config.yaml
hidden_size: 512
head_dim: 128
attn_scale: 0.0884
init_std_up: 0.0155
lr_head: 0.00942
MLP neurons of a small language model. Each row is named by its layer, matrix (down: output weights) and neuron, and shows model dimensions 170-340. Each number is 500 + 25 x the weight over its row's rms, rounded and kept within 0 to 999. Numbers have three digits each.
A block is one neuron, or neurons of one layer that tend to fire together. Before each block is what it responds to, as a language model described it from the Wikipedia text at the highest values.

Responds to: Short subword pieces early in rare or foreign proper names, usually right after a capital letter, as in Z-ha-o, K-ru-ševac, Hof-mu-hl; also the bi of biopic and biopsy.
L2.down1680:572481527549498513480479494473463536480506483518461519506501518533483516517508469452516484537501481519515462505511514500480484487502504484505516530488481480497505534519490474479495499504513508468495524471476501520482514475466547519503521457471499480516472506488466525511473460502499548482455509493481494469527528468481447532494465521508528454491490519458507519481501481528486499488471505499460495534482547466455519488519455471435495554487470530511477488524514483506464511537501467546521455524483480486562536495523

Responds to: Short second pieces of words split into several tokens, usually vowel-led, mostly in personal names in tables and lists (Ho-ek-stra, Schne-id-er, Jo-ach-im) and also in common words (Whe-el-base, bre-ath-ing, se-af-ood).
L5.down101:515502536512503508508444480470524474527467497500531489508508449474492495499526496497480510537454485514505480543506458522536452478468487516489533491520522496528518511511519491485463532479461479450484513497498480473515483516460484512500482498488558529518467538488491502492493484530510498509489457502499438469496446464496488507511491504474516506561545462469498500452487524489528491516488504492479512538489506497446491523506546505473540508457518530498476508485499438478486510502535498517439462509520546490529503517521
L5.down124:488564487490500521489483517448522525538475506500483478482484536518479477486539474518512482503498465548533463511490525519511505510494462475507450539496495491495511505501488484491528493503504487520503487467501547523487439500459496509525536455450478548490541497552502492526518491488519525471505483507484508509497500521487465526479524515493483479474528546499462500505513503535511496492531493540512452527457466522503458512534474492481510530491550501533540515492489520489522511509531545498503527480491533535520471499448
L5.down186:486477501469484549513524495488535475521536510480533511519491499521483519473491482472507519492488516484493504524467481494519477516537511474526525522508520512469490463475512475508508541523490532486547508501515486522515535500501505464473465553475488516506473505483525544477466526462494521523542475523506523540526485529485517496510506469489478554528496483470482520495486498471501499534514514515500528505493474496492479452527502473464537508493484529526568505483506495491444494487497497516522524541520520489513527476460
L5.down313:483488464476474511501474466500495516503489495473521524493494491510514466499514507541457517472527502512446460477512499470491482472543488504499514481495472542497511512470497516516507516504464525496497467520536503525442510483516418473503484509439515528447479485446482483550483534519489555475497478488493501513482502467523479517491515498533454492491484517525522478483514537505486507467541481512469489534479472538515527477488496498500437485497491469471502530419548466522490471534433456495516480505504473507496482493470
L5.down323:531505542510472513476495478539524520500529501476464509504493511513501483476520491521469486462552507467529474488474458517440457504506524499511491499459546524462531468497543487513517483505506530466466530530524519508465523462467516498524506456468499491487502526510450524476517502485520499478465532457524506487534490488507463502463458513463532498519537498538480506523523483517522486488520473500474471482526483462486544460511488486534492524492516523467534561496547467452514477536477485493511490535516471539520490522557
L5.down872:536457525498502484452486484501498500494536477501513478519504438511507517506490513524501524494501518509533470495491508488524497516515469456545456499512542456492508484516474516478489547456461490502481493535499484520501532499414496478506528548548535515496527464480503545467503529475508521482518479499523466479465494526527534512483470457497525473493501508501473527496511500534505504490533534508526512502494459516492506521481503475482539527454473466528482516493508548469497490511509532473487469460482496491511509497517
L5.down1088:515547508462525460487490501540479457462519477479496500515535509536500522503487493478514530477475504533551498465518470526478534514516521491513506462538490476511489469508477516495485554505487475531535500493472502519465495518458510498466475512497509474471483483530507462503498508460484497521495494550496555465494511506488468487503475482479487490489518511518501478508543510465489499437461497466520521510521545528500513466508467516515503507477546475513484477521513480446498485457494489482480483480462479493506468515499
L5.down1209:524462545535477542454482490542530486501501440537471540504530512494471481541508489550481516497525478487513479533484501443475459454493498514487483491466499489515535476533505472536481513499497458487458481492430488510495513504519529482495492507505517506474524515464495506510460481463483537532465494517518483508483493514485460464536513515499510506464500522516499500499492456493503485503494458500477515509491501509494523484551473492555485482487485525547468504478494457516454540486473503496472510495494518518486519521506
L5.down1292:519493503497517514487476474470469484506467491499519524524501544529514471512493510519519542469492545479504479503526478494520490491542524502501513473510510500518510510512472505481505490524502494452509498478557485508497490545587498488516459536468497488502500490480475547460464522526470512463549525544461492487502499508523492512517454454497483482538528465516504483514508510507489559475508471500522468483504505486527461480484507497557510504474453508503502464499463509521516489516450455515486538525537465513489485494508
L5.down1329:463508511489470471536482486518513514480497504552516502488519508465479518490502469490479500437500479481502513498440536457529491466486506536536486466483496533486495516514528485474518500478508536505507518499497531496540503502475466501518552533471443510501511519471505518443541474521511509497487528487500521470508520498520515485526510459533457513443480497469474565491468533495490474493458492490498497474448512503464485491489517513497515472531532444521493486484519535543500546522471502487525480486499484521515461487501
L5.down1340:440502518477484518471485509477496540492506495477477516461459473481508492483518503410527479498507479519491510459488503503545535508457527498489508460490499487489555508548449538507483508517548478534514468494477513555504493483482496489459476458462527477475534470521495459476478489537450458513459493490515543506508514547502535496490498517489517504493490508484509524501518523496490522498506529514534536500506494550532448547506500493512540485529537494525525502486479506525474477522479528492536484500512506487523523549465
L5.down1383:502466520517488538520502507508514464493502485505510528489513487499503517505540508516486518474515497512482527509453487524512512527518518454518498510508508504488489477478545496507523506523480547517553505494472511490529477467530513494537494476507485536438493471481502503509552507457522499512504547502550481525530459484534502460487546532491515546476523502545475516496527531518503480524513505498526516502507463545521532518452497481494506534540527504490530458508520520491467516542466549548497508514488483470455521488506
L5.down1639:473468465496504520515499558513539527485458542535504480475517471554480544456514521469503494510475531479488471459539519488527561473489442484505517490556508509545506496511479497483539521501477489530498483501459486499453516522538501466523470509478474459500479505521508495510487512485491539538508475494479489543475507500532524457468482514493550491476496510465529480509509511509500491492529495520555534514493486530501489497523501478485464499494508505474483501545502477445479469476503534511457513533492477526524456510488
L5.down1891:501455505520488465505482496556527431515504490476523507495549463489505494498454504497486519515492501494520468521500475463486515493506506490540498468465431516525495507522493469514508468490516492487513517567500499489505513480535546502538515491496463486469515493529495514492514483511503483490489460448492519489528517506536510478489490509491541494531502503494479499509502491524479520480474530509548483466565525490516481465537471522482514506490517477509525481446433513499529492461479499513490485494477500470518476516488
L5.down1972:444498478551463527520496509489483533535523511526516481467502478503529495522480473497505551490511511533437471492532478542537493491534481511519489497511491481507463516514549488542483465503518462471489524494490532499486538554494461470513498517520508505476472491510484481512515483507527536495503458496533510521514454502502483518513455542475550490459479479482457459482527481490449539510522474470505530542465522518491512513492500534506492494496496469527482497465581491545487515557495529454462541500521456515533494504504
L5.down2019:468501509508465475511509513498475489495502492509471545581494490474513511456514484498467495483489503516490487508513515521498494451504496493476508477508468538500456514537507493503465544516481496451549511515484478465499469458517503490543459453480494494479505522470530476453514488477520506528477531536532518510502549460524481501484502514483511512498509503467488470525505496531542510485535462489504493526481503540483464482478553491508505508522550497493561468427520459471512498486487472471529533528451493509491465503476

Responds to: Vowel-final syllable pieces inside romanized East Asian names, mostly Chinese, Korean, Japanese, right after an initial consonant, as in Sh-ang-hai, Ma-o, W-u, Je-on-nam.
L3.down665:512504503530503523559504508498511511484526519532489543509480476567475478503498532489505489442476490537504495488531529513478520493429480490520525520530501478482471547450478469521488518468505491482510520484503492479513489464465517512495478476483500515457470510490514513528492485505514506464466513534540477528494497521530507489521489511511510466502520541477509489496491481458405543438500502496507462450490512499466487539522446491513497514556473566495531508551471507515506520465523506538477496529458524501492518524519
L3.down740:508481497505429529481506544486469525524514463530497536512498487540476513503505548468514490484536516528465503507462487516490515484513502496482514519527544472456500521448477538525508520524483497509455515512475460490516521540467543516483477498478451488519489526470506572483484461451523451484538521447499544515534531495466503497491515540512498496505483497494449539476518529474483528506510505495517474447533500486538481501517499435506461493507523525535505507486535519494492492494467541547504510504486518487517523511515
L3.down1732:454496496478454510539516458526524480498526479507488489497485562490529504534539526440500496456445502502495492489480504471520508526474488513471484479495447494530491511503494476490491529487529530502524507449463550484488523480444501513458505513517535558491527484465504495470479522475529477517499528512500490504465501481523506475513509531511511460553499516521486474505488493481438528463531474501470469482492537514551534512486458551531507529571481553539539526509457540490510512524527469525484508511499585520530494484511
L3.down2026:516484477543463478545472552528486483458514493534470542489472497496511530487490493527515476538483489498475509478475480472514518467504541461508492445497486469533503538514516461471497480474493481483463501522511503487440468470517529509500477488476478471473480521481493524479523487438513504460490499510511532492514514456496446501507521481513542471488496488460512502519564514471489502509492506537523500492548502505478499493480488467493497509460472480505529468534473487469521525466480517474456508491495483482520503559503

Responds to: Closing equals-sign markup (==, ===, =) ending Wikipedia section headings like ==Schedule==, ==Early life==, ===Texas Rangers===, just before the line break.
L3.down330:473471474513536519494496511494500491513473471505523503507468485495517467458508493491557503484494473464486534475499493507512519472524500478482472526499514492501469562531495531441499532521506534483515457527475533495515508499523492499493495526470517521504518467475499464529462511466505506510479485480481483514490484502511515510508470480506515504521523503501500463499482477458475522506491469494470501512475515488506518498498509474512550535499504465539494514523482490466543521482476492534482539463495478505545553526486
L3.down599:464476516502514524475518542473518463518535477475508522487510527490479491447460536504494534502509530517479460496500536517522494485505500546478487497481472529529515486510510530472513489515476494490526505463458483529505451536463526468467507535511509478498511504467540492499532555493517470556479525440510477472520449474476516469517468530525490486569506488520474520502510520480546459497542500487530487489506491479482469484507521492517489528509504499423466508482495469546497509480493498464555514471524494476503462503516
L3.down618:514500529540507523474438474499484497518516520516528489535541490491524483513519496498518542493470486562474476491504520514505497505500516481442492487487479490454521504500516489476484567475513509472473496489487523511497501504522496540510509474514537490516513487501520462509472514535515492496483504477519509470494493488514463548517446506505556562473489493508508487471470543478500500486511500489495464502487541504477455540500532500446516401497520501498492504470545513489523474524517458487515474491482448517500458469491
L3.down887:460498484542534573508522480491501523530478477491513510510486506489477505495522496525496509469520524500496474524505521549509496452534524508507459490531487460492512510474512521468514475473535538517493481484528523445501467462533470480575487518453517489546491523481494492480499504518517508478510487470495530510507464468485517520521483506543525467504497476510489461530492476546473514528486473519500507498436484531544479533492510500526488505529511502558490520465517504479506497499520471533499507504489515493470455495432

Responds to: Mid- or end-of-word pieces in German or Germanic-looking proper names and terms, such as Oberha-us-en, Bund-es-bank, Kunsthistoris-ches; also colons after list labels.
L2.down760:478495520483503494546456456522491518490500480508468523496501462511476544499513485489521488445492478490503514507452493524469506486463517487477470494535462527454484585465522520521493510522456475515490525556534469502443446490488535498483537479491506488450530499534441465504507492478527541471504532536517529491498501495513503451489485525491504470470501484520508490506451459526504540463509556478486502514455509524504500468515493487499523501517487513515520492484522468522526497509523483525490511491486482524497521468474

Responds to: Closing equals signs (==, ===, ====) ending wiki section headings such as "== History ==", "==Club career==" and "===2002===", plus occasional colons, pipes and apostrophes.
L5.down128:482474516542474467469490515500486475496525506541507481442494495535478497511496466516509524499543550481482523478512490540512487519527454506498479494485501464526498504534456521478512491487505486481497525499475519479479498541427494536550510492503519514530494494523487484470458492494486488504520514526523523513504469493478537514538486511512480500494483477506489504480487525501507521479481463492520504458536503528487555478511509523521512521489502525484455505511508468511485521514537530498478481506452527512492489523515
L5.down204:518448556466488545488486454499468463478477494507517557525481440518547520520504515496519558506488533464446513527499555509486497510500484503497525492473455549483472510498507493513498502496493432489513493533532508487463496470501473496524464502494548491505496533469527470518490492485533493515503541498457521454441498511473467464507490501487529484566475523476539523536522485510503507513498500486503495539496478514552492471493527531465527489473548513541533534477480465493527451458513532543488481500501486500514509464539
L5.down283:570533486473471528542492551492453536470516482533463457514482521476486506487480480523531491491469470536448471496504496492455506452455492498489480491484485537538491522503466446506519509479492488498485498467547493487503567493435480511506527473514459497529506462492479514509499497540451491521534458487531503516514489498500501501484536516512499485500481502501494521512478471509550508506509488528508542495510508466501453506503484492539493502526494515523524511488490504500499480488471520462460494519454520504489467495477
L5.down437:498539458546479511494508474503511525506459495528511504520537527491496543495521550561536527477487485472443469488502493463501488454525494486483495492465486457487503512472480527517552512483490480512488489482518513508517507516515512507515485513493513489493500508476539474470471482505511525479464494542493553497478511500519537484457531498534467554495474510499490503508517501505463492510475447494518495475549487471549523536493490474521508470531452481488517487521493534487513501517470495480502467507491529520498527464501
L5.down472:496508500463469506515518473473492524467523515533499490550512478492514504490570474461505509477478470493499498494468535459517507486488506520474519464504512481486486490450516494494530458532504484490539479470483525469475478467476479500523508482502525493506469490492493521466527532505493463496550458493515507482476454556471512480481517482487526476494488493460465498520449486511491495538486472520485487490521491500523522476450523493487512500558465480540530516468490495515489505502514465526509547460452509528514472523485
L5.down499:498503492522488511465524509479507488473486519487474490520516524516485535517474525491513521483518530489524462506513513496488475474506485507461502555571530496464479551526474458480482539483510504504488454488492458480476464451498519481566476503532531526479471539517513530502474533514517489502517488480484504505520484490513548483498470506500505489562514533508491490476449476526563484506491460490501508491485527467480519504481512498457493528467509501463502511460511475505508473506514549468524518569456467491484507502519
L5.down536:486472520474466500509477500529517494504495512491535506487479494532484530466477510508501471493490510504517495488527493504466546501492515474471512482507479542486534490468496530528469467499526498506498544503528499502504480524511482499543528498463525503491524476447520475478489481535492508457522539487487497454489497509480474505514550473518479502496523499542492487564514515493510512510542524462446473521502487475490515503512481502533512496484546464515535524509559532481511481497526451469466510515525471504468461522506
L5.down572:476526538476451484505489487504473550526497502476485536484540476478529514484468508536512507517516508449505425472522532548523498513484496504503518480511478518502534482528507494514515509489510478509484494484504500516525514485442528528521506498492484512495513533477522490499500537471483503482483507493479493487468552505521506486508520471495532500508526495542520498496528510508517534496470526541497500520524451493528463496498439430497505517507516482492538558469544520497528526541473553429494535481458530486512498523465
L5.down597:472503485501490528538474512504466491517418546493508524483497506530457525535494488538499515472497484485563473497554477527505508488487490513487488534449491482469479515511485523542503503493501493504452469514508509511525441552507533511460458466497559553456482542515550474527463509530478472513507495482494497478473470463491471488537502479539507506493490515522479466521497464474500543491495442509534533479503449468478437496498473509513488491501468531468492509439624494507481482471492477486533460508464544491464478485479
L5.down915:487511556566512459488494484481530496505522492518504480529499500497500468525490566502531449487492503481532498495508507499531471517484532496489496497486518483494489474469510493480487529539506467496497481512476460493488512529495499491530473543449508531520468516462504469485517489493474563516484535504503516532493466492491502478526509480495477510541486494516516504517490463493526438487525479495494516525513504431446506554512521525526538506459504543466505494489476464502468530482483478465516483432460460488526512507474
L5.down1028:440500504527460456524493500528498496515453500490503446519518484495490503483486514549507474511509552478480488467474536503521494429480509494507444519510509486515510516509486568520492491475520507497510525493497484446493508493514467518552494497493493499494474514503524507519499494444507519550541479508472505513523548444515538457468514489538497490515462533497511484439553476530499509465510481504506519495516505486532495505524518490521504537538490502518480510521508523490508512541529486481500508491493466488496483465503
L5.down1053:515529476578546488483495509506542555495523494530485497554442466512500468490514506500481502491477534493468479486514516481487478482467497537497507461504458524480472481510523468511520518490506495525484477492504495475510519477491544481558513519525503572519480471477500490477513510493493483498508497482503478526511510547500480496531483556511494487501465519475507507496467493514513491521522546500462491496543532530467493485495542493557518518518514498488497583481489503538459488483480467556513481496472477498472464481512
L5.down1521:488460496459475489515504475470560496498474558496487477489438489509493480545487534530475533500504517492522522472531468521519459519492522466486487486498450502558472494477510485520496544481502509502520512517492471533491540560487495484477521510484506509512503482526520504489499504481485487510501506492525487480442476482519495471508462518455491484504524532494503502537469483439519555525514473455494450517485478500475475478517517510488502495534490543463523530462471477526514511562494472503544398510539457496499535505479
L5.down1837:472575487528529491517461517522504487472491522454474514506525483462489484512498506505487522511524513533519478448471537501491541481529496526454539475501502503462464493495528492482516486498521555468495497481485511516519496526467480516517473501495504473421509505475523514509505496494537479524501526434541505568490499492577482494500459472509519491507497518543466515529502470495479477481479478505506521469479484495510511512535479488484514441513516507500532492528460508499464487559509509535483524503520510478495464508479
L5.down1969:458506496547524482510510497510508532500479500502465513490429555505486474520465517505494500492503495555503448437486497507482525489510484478515505539451531518506468509512524478479464532485492549511492472495519468552483444517474460508551498547473548504489469495473502462532491524497471514455463517469468468485511492465492501469515537502489492530503553533538467457528486466535493550471473489513461510524508503482502501533480478496501556504501486519486481484523531514488483477465499488515501516536482466467474489489498
L5.down2001:527501456481513462513481515523469476489512517509517503536479512538514473453471529512475491399457491553512504525489497535469503464475486444441497478523495497514474500493479481465479523462474461496503507519505506504453525496507499497487486447480476526529542498485517513485529445457545460534497513530533492553502469472482497523458506466484499476493501501484485495544519491485487474499496507528442499480501506464493497479495486539517476517436492527453490463527469473515516499489473497463507477493511520482505514475530

Responds to: Closing ==, ===, or ==== that ends a Wikipedia section heading, e.g. ==History==, ===Mottos===; also the is/was after an article's opening subject.
L2.down210:499492470496482502521486513464505528538471498551519491508486488558503496528468531475517524457467453476502436495483470517499517497511503493472496486462504546491517493484543490529443517515515483467537470543513460506496490492529493511516499501494535497471460511503523486523480501473530485501443534492486523475488497493500506521499439481484523518557477548499509481481512545442573531554493446498496513510498478482475499518474502492521500514458552528517477483504529549501466531481487505515515513497489475480510463518493

Responds to: Short inner pieces of words split into several tokens, often names or titles in tables and lists, e.g. Bre-e-ze, De-al-in', prov-inc-es.
L3.down110:483460529486496548527512540483538478506500524484494482509504515515504486489466537485444498504525524516499529496497480545481501465499512458475454524472540472513515479440485532506503492508469516515498499503498512501519467530476491499477505480527451507506507490524512506441502526505486532473500486467517451526466530504576498458521516463514482508540541494570493508486517478476519480548475487462493491492508528480470513503503524533477471485477506479472537502493519544438448492525493506505493469560498497500510484537504
L3.down663:464498493475490488511490499454506504545516503479496500493539495474485496504475481519472507484527495502473503487490484520490517471525517473503491506494530488489466482491497559558484486491509556497490515537518528494459492487485476496419515470478512537489495506519464524452487505482518529490528469516485525491549495469502541485497491499491467498511523510494494475499499474519511507496446492476471488522473441465502500518518494490485498489488481502493509469465449532519514521515457518481537489493521508509530518522496
L3.down1651:489451499503506489514476503512533487493533512468473500526548509530513500502512442436478491507518487473483498483509510500509520515501506500513491490542506458478535477493497487503482469483499548527524485510497496449451510477530521492458486513518522517501481488512489486484508493466494487453491492473479503483508483507508482535516495542479451517511517484477470519493516479529499500518522526500484512452467522528490482537514487481492501513536500497559516515505474524493513537548479531523544522531503481492492490473491
L3.down1786:491498453475468515522505502475507491503534516488492488458526455532518497481501551491491498498523557553508509502494493537478518426474477472509506470452524526497514430484507519474472480513511511506523502519478514501478509490512508514530516496486515498487539489474501572494523481479518500500530475508552471470469487502505530521505451532501490527501510506504510492492457475485491542524512490490479483491464478503496518484477497432488525533529486470474505457493487465473456473501491493508508488531497530539491455469523